From a checkpoint of a small transformer trained on Wikipedia.
Size: width 384, 9 heads of 64.
Architecture: RMSNorm before each block, no biases in attention or MLP.
Training: a variant of Adam for these matrices, 351M tokens, 10873 steps.
MLP neurons of a small language model. Each row is named by its layer, matrix (gate and up: input weights; down: output weights) and neuron, and shows model dimensions 272-367. Each number is 128 + 24 x the weight over its row's rms, rounded and kept within 0 to 255. A neuron's up and down rows have the sign that makes its largest values positive.
Before each neuron's rows, "fires before" lists the tokens most often just after its 100 highest values on Wikipedia text that the model never trained on.

fires before: " |", ".", "–", " (", " ", ":"
L2.gate1226 [109 105 120  94 155 192 156 148 151 130 120 123 166 131  79 129 110  98 127 114 134 147  97 152 131 139 160 142 153 121 139 144 149 145 144 119 105 132 174 118  98  33 125  98 103 176  54 100 152  72 114  97 139 141 155 152 127 132 112 164 134 105 131 138  97 101  88 145 143  94 125 126 102 131 130 155 123 131 121 137 115 153 121 135 113 135 108 140 164 112 160 120 119 134 151 129]
L2.up1226 [137 103 138 147 119  82 112 157 169 136 134 119 144 135 138 111 107 148 108 166 112 179 134  83 145 121 150 135 153 125 160 153 112 142  83 170 133 127 143  79 145 108 145  92  97 172 101 118 127 108  82 111 127 181 132 166 101 161 113 112 132 131 110 128 117 113 130 128 162  79 143 153 147 131 136 145 107 143 137 154 117 122 128 147 130 107 131 168 165 160 122 168 111 110 141 118]
L2.down1226 [192 139 133 166 103  91 147 171 109 146 129 103 140 173 149  99  99 164 103 133 144 216 121  99 145 141 131 111 105 137 167 109 115 149 117 134 159 143 114 119 193 137 130 117 106 149 126 137 115 148 122 145 128 130 147 147 137 127 146 125 125 211 100 102 106 109 137 126 187  71 116 169 110 102 180 139 110 118 134  83 131 146 101 116 134 132 143 138 143 152 111 138 142  97 145 118]

fires before: "==\n", " ==\n", " and", "==\n\n"
L2.gate486 [133 134 100 118 143 139  81 132 106 139 167  98 125 121 132  95 110 133 109  63 161 133 150 146 138 122 110  82 123 134 121 119 163 152 122 136 117 136 145 115 126 143 125 100 129 110 120  99 156 143 127 134 122  90 142 125 157 108 144 181 122 116 113  84 122 122 111 135 113 109  93 168 152 133 136 167 134 216 107 105 164 115 116  76 150 151  94 131 140 123  97 131 119 102 164 129]
L2.up486 [157 162 172 133 127 169 108 131 137 128 114 162 108 156 191 172 131 115 141 164 121  91 133 141 108 110 140 108 133 140  91 136 130 104 152 127 145 119  90 127 140 102 109 135 126 140 132 150 129 129 164 142 148  99 122 109 143 117 152 112 136 121 154 129 134 141 152 114 121 163 117 108 112 146 134 104 135 153  92 112  99  94 159 148 118 145 125 104 155  92 142 107 145 152 102 102]
L2.down486 [120 118 126 119 120 148 114 141 103 103 145 159 100 115 115 147 103 137 123 139 119 109 146 130 137 171 141 147 112 136 127 136 126 120 103 136 116 143 142 115 134 140 112 157 125 161 114 126 144 142 129 126 103 120 137 136 129 115 162 150 160 122 111 127 114 143 159 107 185 114  86 144 111 152 114  88 121 126 133 133 108 135  99 111  77 156 146 146 173 120  86  93 117 133 167 163]

fires before: " ", ","
L2.gate801 [155 104  82  95 131 135  84 169 121 147 166  77 139 138 161 112 152 135  96 143 143 144 132  89 115 105 148 188 114 124 120 109  92  98 127 101 154 125  53  76 134 142 134  92 153 130 134 125 151 146 125 145 137 102  99 115 189  96 160  51 135 132 192 137 144 132 168 103 122 126 112 108 128  81 137 116 157 130 128 126 164 140 116 151 157 114 100 163 160 168 140 170  94 151 144 136]
L2.up801 [134 168 145 156  95 153 109 146 105 117 126 133 144 139 156  88 136 104 142 115 119 113 147 123 154 126 129  96 105 115 124 168 112 112 140 143 121 146 101 127 109 142 125 118 154 119 109 163 119  99 144 129 131 148  89 150  94 143 133 141 180 132 130 103  96 117 138 167 120 137 147 108  97  94 143 131 108 134 132  97 145 156 115 154  66  88 128 106  95 192  82 125 138 126 111 109]
L2.down801 [118 138 134 154 140 137 133 129 129 109 109 149 172 163 105 134 104 130 109 117 128 101 131 135 126 137 116 108 129 146 100 179 117 111 152 147 145 136 107 110 163  94  94 158 118 148 117 140 119 145 120 167  95 147 107 179 109 145 122 157 139  83 165 113 114  72 111 129 166 137 139 135 123 136 166 113 103 138  88  97 120 131 120 130 127  93 145 114 116 132 133 106 113 116 115 107]

fires before: " ", "enc", "aw"
L2.gate677 [127  79 158 103 122 120 123  93 108 140 140 145 113 111 135 130 192 172 119 137 135 148 105 128 149 111 149 128 133 123 116  96 126 124 130 137 143  89 161 122 104 133 126 127 114 162 120 141 138 124 146 103 133 114 129 171 134 162 106 110 166 109 151 117 135 103  97 120  99 138 141 157 101  97 161 147 118 165 101 140 120 184 149 149 131  91 102 168 137 131 116 130 120  96 133 144]
L2.up677 [172 123 146 141 105 103 168 114 138 111 155 124 133 128 136 132 156 124  94  87  99 129 122 143 129  85 141 147 151 125 159 118 128  95 159 123  77 133 143 135 163 148 104 140 119 145 132 161 111 118 135 137 126  82 143 187 104 164  92 123 167 123 129 125 129 128 112 131 124 118 188 103 141 107 126 153  86 130  72 152 121 143 101 152 113 101  98 159 136 144 116 130 124  60 109  98]
L2.down677 [145 107  93 105  91 133 120 141 133 115 133 144 123 107 170  81 127 137 143 108 142 150 146 115 136 126  78 127 151 110 180 159 150 103 113 141 110 175 148 111 120  87 138 150 128 123 141 124 114 125 121 144  89  92 148 116 169 109 144 126  96 135  83 169 147  73 131  97 150 106 135 115 108 115  68 187 113 111 142 112 158 105 129 141 117 105 124 146 133 172 113 126 128 153 135 108]

fires before: " ", " a", "20", " United", " August"
L2.gate1248 [159 112 123 100 150 117 111 130  83 105  98 131 126  93 138 132 135 168 149 131 107 109 156 118 136 164 139 151 107 162 108  80  86 127 149 113 165 147  97  94 119 107 140 135 144 150 155 144 163 109 124 133 148 126 117 163 133  97 141  93 105 116  98 127  95 149 120 124 122 126 149 111 144 123 100  91 117 122 119 127 132 130 165 129 193 107 127 142 106  97 140 125 150 154 126 105]
L2.up1248 [125 117 156 138 117 131 146 153 148 147 125 145 174 111 147 130 131 107 100 109 113 110 131 136 147 140 139  99 153 183 108 104  99 111 105 133  90  95  94 100 104 120 148  84 132 107 102 122 146 126 130 159 146  83 146  97 144 131 168 116 145 127 109 129 147  86 150 136 107 150 135 141 129 127 127 145 154 185 155 162 149 115 129 104 151 157 156 107 119 126 118  77 133 123 146 105]
L2.down1248 [176 135 132 101 145 121 153 146 109 167 156  84  94 119 122 208 153 140 129 112 112 148 159 169  65 136 164 147  97 112 125  95 110 139 101 137 120 138 114 119  74 143  90 118 134 139 155 118  88  97 137 102 131  96 131 145 117  94 114  79 135 100 128  89 108 143 147 162 124 135 115 150 148 181 164  99 161 158 128 156 137 126 167  99 126 136 162 119 156 150 132 138 128 119 155 103]

fires before: " "
L2.gate1487 [149 124 155 116 144  95 113 174 155 149 162 166 127  82 120 107 158 107 127  98 152 156 127 129 124 102 111 146 110 139 146  92 109  95 124 145 156 133 104  86 127 148 135  99 115 114 129 148 171 141 128 129  82 121  94 141 142  94 142  70 139 160 117 118 111 122 145 120 106 111 130  66 109 137 149 130 124 132  99 132 194 161 133 136 173  96 149 152 109 153 123 153 108 119 153 104]
L2.up1487 [133 125 153 121 158  86  99 109 109 122 101 138 137 150 138 143 174 115 155 142 126 130  86 138 126 109 139 111 155 104 113 118 114 122 133 172 158 208 149  95 124 101 128  99 131 143 168 123 116 147 136 180 127 108 104 133 136  74 138  96 119 129  94 117 116 108 127 129 173 151 103 169 119  40 117 147 118 148 136 106 105 128 146 112 120 131  94 118 152  96  80 145 140 108 114 103]
L2.down1487 [ 87 162 108 154 163  91 108 114 142  86 112 139 164 155 135 123 140 124 106 157 134 113 114 147 138  77  88 128 150 121 124 119 110  99 132 127 129 154 121 108  95  81 119 161 140 134 127  87 104 116 156 140 124  83 103 135  82 130 147 114  95 160  87 112  99 114 160 101 129 127 121 156  82  93 213 142 122 127 137 131  76 151 135 163 112 111  97  95 138 122 153 134 178 114 124 123]

fires before: " a", ":", " an", " the"
L2.gate608 [221 140 126  79 174 149 110 184 165 105 117 124  97 121 108 139 120 114 101 153 130 139 112 126 126 145 138 137 120 175 109  89 119 117 135 102 142 129 117 113 108 137 100 105 145 142 160 162 117 152 174  90 137 136  71 134 114 144 107 140  81 126 161 149 138 141 100 100 140 142 141 154 137 138 130 117 127 167 117 110 128 102 145 115 151 113 178 127 104 136 128 115 107  98  78 151]
L2.up608 [153 134 147 122 118 112 132 113 144 149 134 135 173 126 168 117 146 183 121 121 136 132 101 144  76 108 146 110 104 127 105 136 122 164 108 143 158 169 144 188 152 127 155 144 163 143 156  76 126 163 133 124 154  42 119 119 125 143 128 158 150 101 155  97 113 101 102 145 114 168 103 140 148  72 146 104 123 129 148 117 152  98 175 135 126 134 123 174 120 150 131 130 156  96 123 119]
L2.down608 [137 110  95 115 125 138 138 129 176 151 114 133 115 129 133 110 107 125 144 141 120 147 120 138 129 131  98 104 122  95 140 112 120 105 138 103 112 117 120 133 111 108 140 116 161 112 150 170 114 179 157  79  91 133  58 139 149 126 156 105 151 138 115 165 114 136  94 109 129 177 113 188  99  74 173 126 138 153  73 154 122 145 151 128  90 174 124 117 140 121 111  74 142  60  72 122]

fires before: " |", "0", ","
L2.gate701 [149 110 144 121 110 111 150 172 123  96  82 125 129  52 129 116 166 123 116 128 125 111 130  92 169 134 124 103 133 123  96 149 104 113 127  97 103 105  97 136  78 113 143  78 107 145 121 107 142  78  96 143 123 174 153 136  95 144 137 123 116 126 117 144 153 132 105 128 134 166 151 127 106  96 146 190  67  97 129 138 134 138 118  76 113 129 143  85 116 120 138 125 128 146 138 151]
L2.up701 [ 88 156 145 119 102 137 191 106 136 124 145 112 170 134 157 135 145 144  96 127 148  98 140 180  75 156 124 107 130 143 127 144 121  95 106 149 126 145 129  94 136 111 130 126 122  99 129 136 177 140 139 131 133 121 117 109 108  82 121 139 121 118 134 127 159 107 120 160 142 122 148 113 120 128 110 108 115 145 121 104 128 136 130  90 133 131 142 127  87 161 120 113 180 143 119 109]
L2.down701 [124 134 120 140 119 133 162 147 163 128 112 135 151 142  90 136  88 136 149 102 146 113 128 134 130 171 138 118 133  99 113 162 148 101 151 155 113 138 125 147  91 153  88 122 119 131 137 139 170 115 129 113 107 131 128 111 138 126 141 149 146 120 112 133 161 110 140 126 113 102 178 134 134 121 241 142 126 159 111 149 195 125 130 110 148 117 134 129 127 141 105 174  92 116  88 144]

fires before: " ", " |", " +"
L2.gate356 [118 149 113 129 149 192 139 173 131 146 146 129 148 181 132 112 136 118 131 134 155 106 105 101 104 152 152 118 108 148 111 119  80 132 148 106 134 139 128  90 140  86 107  47 107 170 118 115 149 100 170 124 152 136 127 127 145 111 139 114 137  63 132 146 158 124 113  95 139 116 124  98 135 111 185 146 104 178 156 124 152 116  91  92 115 128 115 108  92 117 142 142 132 154 104 152]
L2.up356 [137 130 137 139 145 121 200 124 149 117 114 162 163 100  83 106 143  94 100 135  98 149 131 107 145 147 190 149 133 132 112 155 157 131 101 130 120 140  92 115 129 117 152 151  95 112 115  82 157 113 106 140 126 161 135 105 139 138 140 132 121 136 113 142 185 102 128 139  97  96 139 129  68  79 136  88 151 127 143 172 137 136 131 145 116 135 109 171 148 137 130 167  90 185 162 118]
L2.down356 [105 124 138 177 110 126 148 156 123 128 106 139 125 107 109 114 125 125 117 149 132 141  91 134 127 123 141 134 116 127 140 142 168 137 149 161 149 129 121 116 157 124 147 152 119  88 142 132 175 121  96 164  96 150 113 144 144  98 147 148  93 128 125 139 164 134 136 125 157  84 170 132  67 107 133 166 122 143 152 180 129 124 142 159 115 100 167 156  99 100 152 138  93 132 125 150]

fires before: " a", " is", " an", " was"
L2.gate1002 [145  96 109 102 113 102 134 117 118 120 120 129 121 115 132 138 126 129 112 146 135 153 120 130 119 130 175 120 133 177 150 121 168 179 133 111 100 152  71  89 105 160 141 119 139 162 107 116 119  89 121 129 120  99 121 112 126 141 127 132 123 104 124 157 144 145 156  77 129 154 102 105 143 134 144 149  81 174 112 133 164 126 174  79 141 143 170 151 171 134 123 128 114 162  93 122]
L2.up1002 [131 155 113 142 152 128 112 161 153 168 126 140 132 151 147 132 106 129 166 119 127 135 127 119 115 157 133 131 103 182 107 121 141 117 131 125 150 161 104  92 146 131 122 187 141  86 143 151 139 137 139 111 161 128 127 111 120 131 150 146 127 133 150 110 167 162 163 156 119 120 102 116 138 139 112 106  92 138 137 129 115 141 125 115 109  95 128 210  81 140 110 122  79 157 137 165]
L2.down1002 [131 131 145 114 125 100 126 155 136  98  86 130  97 123 119 128 119  92 146 140 128 129 130 141 143 118 122 135 132 160  82 130 143 103 137 165 144  80 109 120  77 125 125 123 124  56 160 106  82 133 135 123 131 145 126 131 139 128 108 161  75 128 145 178 124 112 128 172 112 128 144 120  98 175 175 151 124  74 103 129 157 162 125 153 137 107 106 234 103 106 102 116 107 124 167 179]

fires before: " |", ".", " (", "==\n"
L2.gate1374 [148  87  89 118 125  95 155 150 139 124 129 165 115 129 105 125  97  62 108 159 125 139 156  69 128 142 189 144 113 130 122 119 124 119 124 139 148 126 123 108  87 102 117  83 106 154  69 130 143 109 164 143 143 120 154 124 144 133 117 119 134 127 105 126 150 119  95 108 171 125 152 104  99 131 165  98 116 152 139 150 133  99 106  54 164 132 124 146  89 104 152 179 129 131 168 137]
L2.up1374 [130 136 144 130 125 131 155 122 125 138 103 128 132 146 124 147 141 131 126 166 115 165 149 115 111 110 140 151 138 162 105 147 147 134 127 153 105 120 131  76 132 136 141 125 155 140 142 216  81 146 149  87 138 157 131 134  82 116 151 147 135 131  96  91 126  82 120 135 146 134 144  85 168 119 111 121 135 167 148 123 129 129 130 100 164 104 138 148 117 117 110 124 111 108 125 151]
L2.down1374 [117 131 171 112 116 140 138 124 150 154 129  68 140 166 147 168 151 183 147 140 147 122 160 141 163 165 104 135 119 117 121 115 156 134 102 148 100 125 147  97 133 112 127 116 129 128 155 165 162 131 129 119  94 104 138 131 133 104 137 149 159 112 169 110  98  92 116  83 123 102 149 121 106 123 112 127 169 132 127 142 102 132 123 168  90 149 143 120 150 132 134 104 156 119 165 135]

fires before: " a", " an", " ", ","
L2.gate414 [151 108 126 123 135 115 153 170 106 167 153 148 155 137 119 131 141 147 119 137 115 121 153 133 111 116 110 110 147 163 161 132 138  88 112 124 100 149 165 136 134 125 123 104 129 120 142 139 154 126  83 145  99  80 113  94 140 144 133 130 102 107 130  78 167 139 145 152  80 127 129 167 104 110 141 103 126 192 107 156 146 109 127 115 125 100 105 113 108 169 112 119 152  79 144  99]
L2.up414 [157 108 148 147 138 147  72 150 155 138 115 104  90 133 192 111 148 143 102 152 133 118  77 128 142 107 134 179 115 110 159  97 109  86 112 135 135 130  86 132 135 141 141 118 139 130 149 193 136 157 147 149 136 113  66  98 102 102 101  96 131 165 156 129 120 120 110 127 163 117 166 153 146 132 132 134 148 185  89 112 121 155 176 126 146 132 160  75 147 121 161 131 124 103 117 115]
L2.down414 [106 132  97 118 171 152 147 133 142 150  86 139 137 159 142 141 128 147 152 147 166 139 141 122 111 163 143 134 149 147 103 108 159 141 164 119 158  99 143  86 116  98 101 124 134  98 127 159 166 142 131 113 122 132 118  91 121  76 118  85 127  97 150 136 105 173  99 134 148 134 106 104 118 135 217  87 140 171 107 130 171 121 149 134 127 134 123 100 135 110 114  83 129  87 151 101]

fires before: " a", " an", " the"
L2.gate1466 [124 155  96 148 158 155 158 144  82 130 166 135 139 146 157 151 122 120 116 153 114 126 139 126 111 153 125 133  89 138 134 131 136 128 152  87 121 118 166 108 124 102 120  96 114 125 127 131 149 126 163 123 140  98 117  97 138  65 113 104 139  92 149 151 100 112 109 114 119 150 145 121 114 127 144 127  78 129 150 101 139 110 137 134 122 115 159 137  93 122 147 149 139 151 143 128]
L2.up1466 [174 124 134 120 143 126 139 132 115 165 120 137 120  88 116 120 103 173 111 129 123 123 143 145 122 124 109 104 126 148 122 106  95  83 156 151 133 125 160 121 125 133 134 112 114 144 140 134 151 142  87 117 134 123 128 114 159 158 119 154 133 135 134 102 146 118 124  86 114 155 134 136 137 140 120  92  94 172  82 156 135 173 157 108 156 107 176 127 135 126 144 124 151 124 138 119]
L2.down1466 [119 102 137 126 114 112 123 116 125 138 114 148 132 163  97 116  98 145 157 139 136 131 105 117 134 173 132 121 112 186 116 104  85 102 137 174 161 147 144 136  85 146 147 155 146 119 121 152 130 139 124  83 138 147 129 137 148 111 123  73 104 148 143 128 135 134 130 122 143 132 105 136 125 155 215 123 126 147  83 183 108 134 178 100 145 124 163 120 139 111 144 141 157  75 144 145]

fires before: " |", ".", "–", ","
L2.gate831 [108 134 149 140 139  99 114 131 152 140 119 142 161 143 154 114 120  95 116 126 114 108  81 120 118 126 122 100 132 120 123 137  85 141 161 139 130 120  79  73 118 151 110  92 190 117  90 152 125 104 155 113 176 135 154  82 139 104 101 121 113 125 119 100 180 101 118 122 122 151 100 126 111 131 150 160 130 144 118 127 113  86 100 171  89 151 147  86 176 164 117 148 122 105 137 134]
L2.up831 [176 107 164 125 127 106 119  99  99 180 147 127 117 139  90 103 124 123 111 109 147 135  85 126 131 107 119  86 167 111 143 142 138 137 109 131 143  98 161 119 124 128 103 147  71  95 126 131  84 135 155  77 126 163 123 116 165 164 108  93  93 142 129 149 126 122  73 122 150 122  88  94 106 155 145 126 143 130 171 117 112 116  97 184 112 119 150 151 139 129 111 118 108 119 134 163]
L2.down831 [ 88  77 123 143 127 152 149 130 114 121 125 127 203 106  97 110 120 132 117 114 119 185 143 194 154 133 112 112  87  78 114 133 125 120 133 121  82  84 105 151 132 104 119 158 131 135 139 132 138 145 102 123  70  82 128 131 138 106 129 114 100  79 151 110 136 116 116  94 135 101 128  99 123 144 121 124 103 129 137  95 141 111 149 146 139 131 144 106 142 127  68 156 120 143 137  79]

fires before: " ", ",", " of", ".\n\n", "."
L2.gate891 [ 93 157 111 149 162 139 138 125 154 161  93  79 115 153 156 137 132 136  98 111 116 140 119 152 109 135 146 127 129 138 115 125 121 126 150 150 127 101 142 202 112  74 131  79 105 125  44 123 136 121 157 152 113 101 127 134 117  86 107 116 107 111 132 126 153 152 118 162 143 130 126 109 126  95 152 143  89 126 144 113 164 133 141 150  98 169  97 189 103 138 130 120 139 134 127 145]
L2.up891 [ 91 120  83 131 115 115 125 144 147 133 118  67 151 144 170 103 143 138 120 170 107  93 149 111 112 139 160 173 140 131 142  95 111 114 129  93  94 122  92 129 146  72 144 131 128 144 139 105 127 138 144 148 119 131 110 136 141 135  87 165 157 109 172 117 118 121 128  97  92 127 171 114 152  57 116 102 106  92 109  73 123 116 106 154 173 150 106 129 142 124 175 120 131 128 135 107]
L2.down891 [164 149 111 137 104 125  91 143 143 122 165 149 161 118 125 150 137 165 116 124 151  99  94 130 128 174 108 120 153  94 157 131 115 125 152 152  91 116 183 117 105 181 132 144 128 123 142 125 149 171 137  92 109 111  92 103 123 142 162 124 126 146 142 101  80 146  91 106 134 132 144 162 162 161 101 135 126 170  88 138 126 140  62 131 161 174 154 150 122 155 147  98 123  87 149 117]

fires before: " |", " ", ";", ".", ","
L2.gate881 [146  85 137  83 159 135  97 117 151 151 147 126  86  87 158 124 112 110 118 131 146 108 174 154 109  80 146 126 138 108 143 130 124 104 114 122 120 117 138  96 119 112 125 113 158 165 152 134 140 121 143 121 131 112 113 143  89 157 164  96 139 110 132 125 138 144 109  90 136 144 100 150 137 150 116 109 131 118  73 118 121 119 159 115 160  91 107 130 171 143 116 101 134 124 118 128]
L2.up881 [110 145 167 151 186 132 165 150 123  84  85 111 137 118 135 114 141 127 132 120 146 151 123 117 159 141 168  99 169 117 121 150 136 122 140 110 134 116 163 138  76 123 160 101 124 155  97 139 104 156 161 133 111 127 138 152 128 144 149 101 128 158 110 109 132  98 115 108 137 141 122 159 131 120  95 178 105 155 103 136 120 129 133 169 160 104  92 169 153 146 113 109 147 148 122 151]
L2.down881 [155 139 113 171 133  79 116 123 123  97 129 170 105 136 136  92 136 146  76 112 148 118 121  73 147 147  89 135 101 139 140 113 123 107 164 122 117 173 152 114 160  79 134 125  95 128 124 111 143 132 105 139 152 103 141 149 129  90 174 172 113 137 113 127 134 103 121  97 107  97 108 131 121  97  50 136 108 135 114 100 116 160  91 101  82 132 131 135  93 170 153 114 122 130 118 118]

fires before: " |", "-", " "
L2.gate1298 [128  92 140 116  98 100 149 160  97 123 106 140 128 162 134  83 158 122 102 144 110 158 150 174 160 135 163 128 111 124 140 116 116  96 171  86 142 145 150  97 100 119 148 135 153 157 111  80 153 100  78 114  96 102 108 107 153 120 135 118 167 124 120 124 164 127 114 156 146 105 168 135 101  84 151 129  64 139 139 106 125 119 144 120 124 120 117 164 128 108 104 101 114 152 126 144]
L2.up1298 [ 97 175 156  87 135 122 143 148 175 137  98 160 132 112 130 105 126 133 100 104 123 113 122 119 123 134 137 125 156 153  82 129 134  78 160 114 156 111 136 135 126  90 132  78  95 116 148 130 132 124 151 120 172 119 108 162 104 115 143 100 131 107 107 123 109 133 144 159 130 120 113 126 112 116  88 156 153 141 141 152 150 110  88 127 141 154 144 158 114 151 146 102 146 160 161 134]
L2.down1298 [151 136 155 132 102 126 129 129 148 132 144 139  78 154 139 108 160 135 140 107 159 107 155 126 161 101 120 118 122 123 117 122 162  84 159 134 124 144  88 114 101 162 123 126 118 136 122  75 167  99 123 136 177 113 118 147 128 139 172 138 121 149  81  98 168 138 136 120 141  95 171 105 144 124 135 115 124 120 108 138 137 101 115 102 106 144 109 143 114 139 102 115 151 123 172 105]

fires before: " |", ".", ";", "°", "-", "7"
L2.gate985 [ 99 114 126 123 108 124 112 120 193 102 106 149 115 129 101 144 184 123 129  91 150 140 131 145 107 111 117  55  93 120 141 127 126  96 142 135 102 132 149 156 156 118 105 131 138 132 118 129 155 154  98 142 144 120 152 133 134 135 147 104 106 105 119 130 157 115 148 184 140 107 100 162 118  96 128 158  90 139  84 132 164 131 192 116  91 131  76 137 131  83 124 116 141  97 111 108]
L2.up985 [158 113 141 141 157 113 115  87 145 120 140  92 113  76 137 151 126 117 105 105 118 103 152 161 161 110 101 141 115 128 148 107 117 123 139 126 111 164 181 155 101 119 152 140 116 123 133 129  93 125 105 125 125 107  84 105  96 118 127 138 142 147 128 117 135 125 122 121 139 148 110 149 104 107 117 128 105 124 131 144 100 120 170 159 129 106 114 127 100 140  83  90 146 141  90  97]
L2.down985 [101 155  90 182 127 130 145 155 137 129  78 144 158 131 133 159 141 135 121 128 110 136 169 122  84 118 132 115  84 151 127 119 152  99 172 123 127 120 128 125 139  76 105 101 115 114 132 140 158 102 121 131 155 163 134 155 143 129 123  92  60 122 137 124 180 105 112 149 161 133 110  72 118 104  50 176 100 140 115 129 159 140  84 124 115 176 100  91 137  91 126 139 145 170 116 129]

fires before: "==\n", "==\n\n", " ==\n", " and", "0"
L2.gate1073 [167 122 111 123 130 135 115 152 127  79 129 135 129 111 115 146 106 146 117  89 113 120 157 112 137 196 138 114 117 135 167 115 136 126 123 138 158 119 120 115 105 111 117 127 121 121 120 103 138 152 172 133 165 136 149 115 134 123 159 137 134  78 136 141 136 119 135 114 166 137 143 123 109 132 136 112 126 143 122 188 129 107 120 113 144 165 126 131 106 122 149 117 117 131 179 120]
L2.up1073 [126 113 128 113 119 132 106 122  94 119  89 101 128 123  87 126 132 128 132 144  97 147 103 150 138 117 138 117 144 158 121 130 112  97 133  83 179 136 101 144 134 167 114 139 124 129 144 154 100 178  93 126 121 121 111  66 201 125 106  89 123 128 171 137 164 115 135 107 136 118  96  89 149 141 116 109 155 141 147 135 111  91 152 148 145 138 121  95 160 116 103 107 121 110 137 103]
L2.down1073 [163 147 150 174 137 103 131 142 128 119 115 116 141 126 154 102 143 133 115 112 135 103 106 146 127 107  74 145 119 154 154 158 150 112 161 136 109 146  87 152 146 159 142 102 134 130 142 128 164  85 181 141 149 132 106 108 172 141 123 132  92 137 109 134 142 150 101  78 171 148 129 124 187 145 143 122 141 134 121  99 125 146 124 141  87 102 129 111 133 129 120  93 155 111 123 161]

fires before: " |", " ", ".", ";", "0", "\n"
L2.gate542 [133 160 100  94 164 145 111 100 101 102 136 158 114 100  82 119  94 103 104 113 125 122 135  73 115 151 149  75 133 141 118 130 123 157 132 130 124 136 125 133  99 133 122 115 114 130  93 116 142 130 176 140 156 168 119 116 119 123 121 143 115 131 163 136 134 105 122 133 148 165 146 148 144 151 153 110 173 168  84 153 107 124 164 144 123 151 123 150 131 149 113 102  98 141 145 109]
L2.up542 [151 121 106 157 146 117  89 135 154 151 117 100 150 144 127  98 104 145 102  80 128 123 117  48 138 129 113 148 131 115 114 124 104 111 150 111 102 173 130 148 128  83 141 105 128 193 121 146 119 143  65 126 127 129 129 115 121 132 152  56 178 135 140 128 142  96 138 129 105 110 108 158 109 116 128 154 131 170  98 132 156 118 133  93 100 147 125 110 141 136 150  81 100 137 170 110]
L2.down542 [113 107 156 138 144 121  68 120 111 142 162 183 133 159 143 102 137 125  76 155 100 154 147 195 159 137 157 155 146  88 110 116 105 145 104 139 179 106 145 128 132 120 116  97  85 134 131  96 118 152 115 154 117 125 125 138 141 127 106 103 140 137 135 115 140  93 104 118 137  78 166 143 133 156  39 130 134 138 117  96 148 118 109 121 125 125  99 126 116 171  81 138  81 113 143 132]

fires before: " |", " is", " was", " and", " (", " |\n"
L2.gate23 [104 150 145 139 166 127  96 149 156 121 116 107  95 180  58 149 126 160 122 169 177 137 130  82 114 152 142  92 111  99 151  94 127 109 140 150 106 161 124 133 121 139 116 127 131 119 142 123 120 129 114 149 158  86  93 128 158 112 103 122 128 113 140 111 183 159 153 148 126 140 143 103 158 145 132  91 144 166 113  95 107 121 135 136 148 151 132 127 129 163 119 135 117 131 115 167]
L2.up23 [138 145  64 113 118 156 110 152 151  97 161 132 131 132  92 149  66 104 178 137 136 115 146 116 110 129 153 175 148 108 143 171 205 143 142 147  91 100  59  63 128 172 120 117 180 163 118 132 118 119 169 105 122 135 123  61 151 132 116 129 147 102 121 134 151 127 131 115 136 145 147 160 141 166 141 118 113 120 131 134 148 159 126 128 134 117  86 102 129 134 140 133 102 102 124 127]
L2.down23 [121 116 108  98 167 127 108 119 172  85  99 119 162 152 110 117 130 103 119 117 162 102 145  84 163  98 125 118 116 127 170 134 166 154 145 132 129 151 122 118 140 130 103 120 141 124 143 145 142 132 168 102 144 106 155 122 138 116 159 167 129 118 112 154 152 118 171 123 157 147 174 108 123 171 132 109 123 133 127 137 156 148 175 120 157 105 164 137 128 143 164 109 127 162 158 134]

fires before: " ", ","
L2.gate1151 [152 177 149 111 116 139 127 150 103 119 163 125 115  62 114 120 152 156 121 137 135 128 105 130 126 160 137 114 169 123  74 115 108  91 110 113 168 140 155 107 113 141 130  98 146 168 151 133 149 125 130 179 123 127 122 138 134  94 131 150 109 135 142 151 125 168  83 109 124 161 109 141 139 118 143 150 134 136 111 102  96  84 137 139 146 117 131 147 128 126 134 144 152 104 130 112]
L2.up1151 [119 150 162 125 131 138 101 129 119 131 141 124 133  80 131 108  93 128 115 187 118 127 137 159 123 170 117 108 142 123 123 104 112 121 177 169 127 161 118 132 122 135 156 110 137 132 147 151 109 134 149 115 122 112 174 194  88 157 138 113 105 139 149 136 100 123 125 123 118 122  96 126 116  82 122 144  87 100 113 155  94 138  91 151 136 135 150 129 130 124 116 128 144 149  82 126]
L2.down1151 [121 122 152 120 115 125 151 134 139 114 129 132 136  98 130 150 129 105 119 122 152  91 132 122 136 108  67 137 179 115 183 139 121 144 141 136 126 130 152 118 112 141 124 131 106 149 161 110 128 140 177 152  77 128 143 138 119 195 121 140 124 158 102 141 144 120 149 102  90 135  99 114 121 114 152 164 118 127 125 143 103 166 105 167 126 179 169 170 170 120 106 137 113 151  76 134]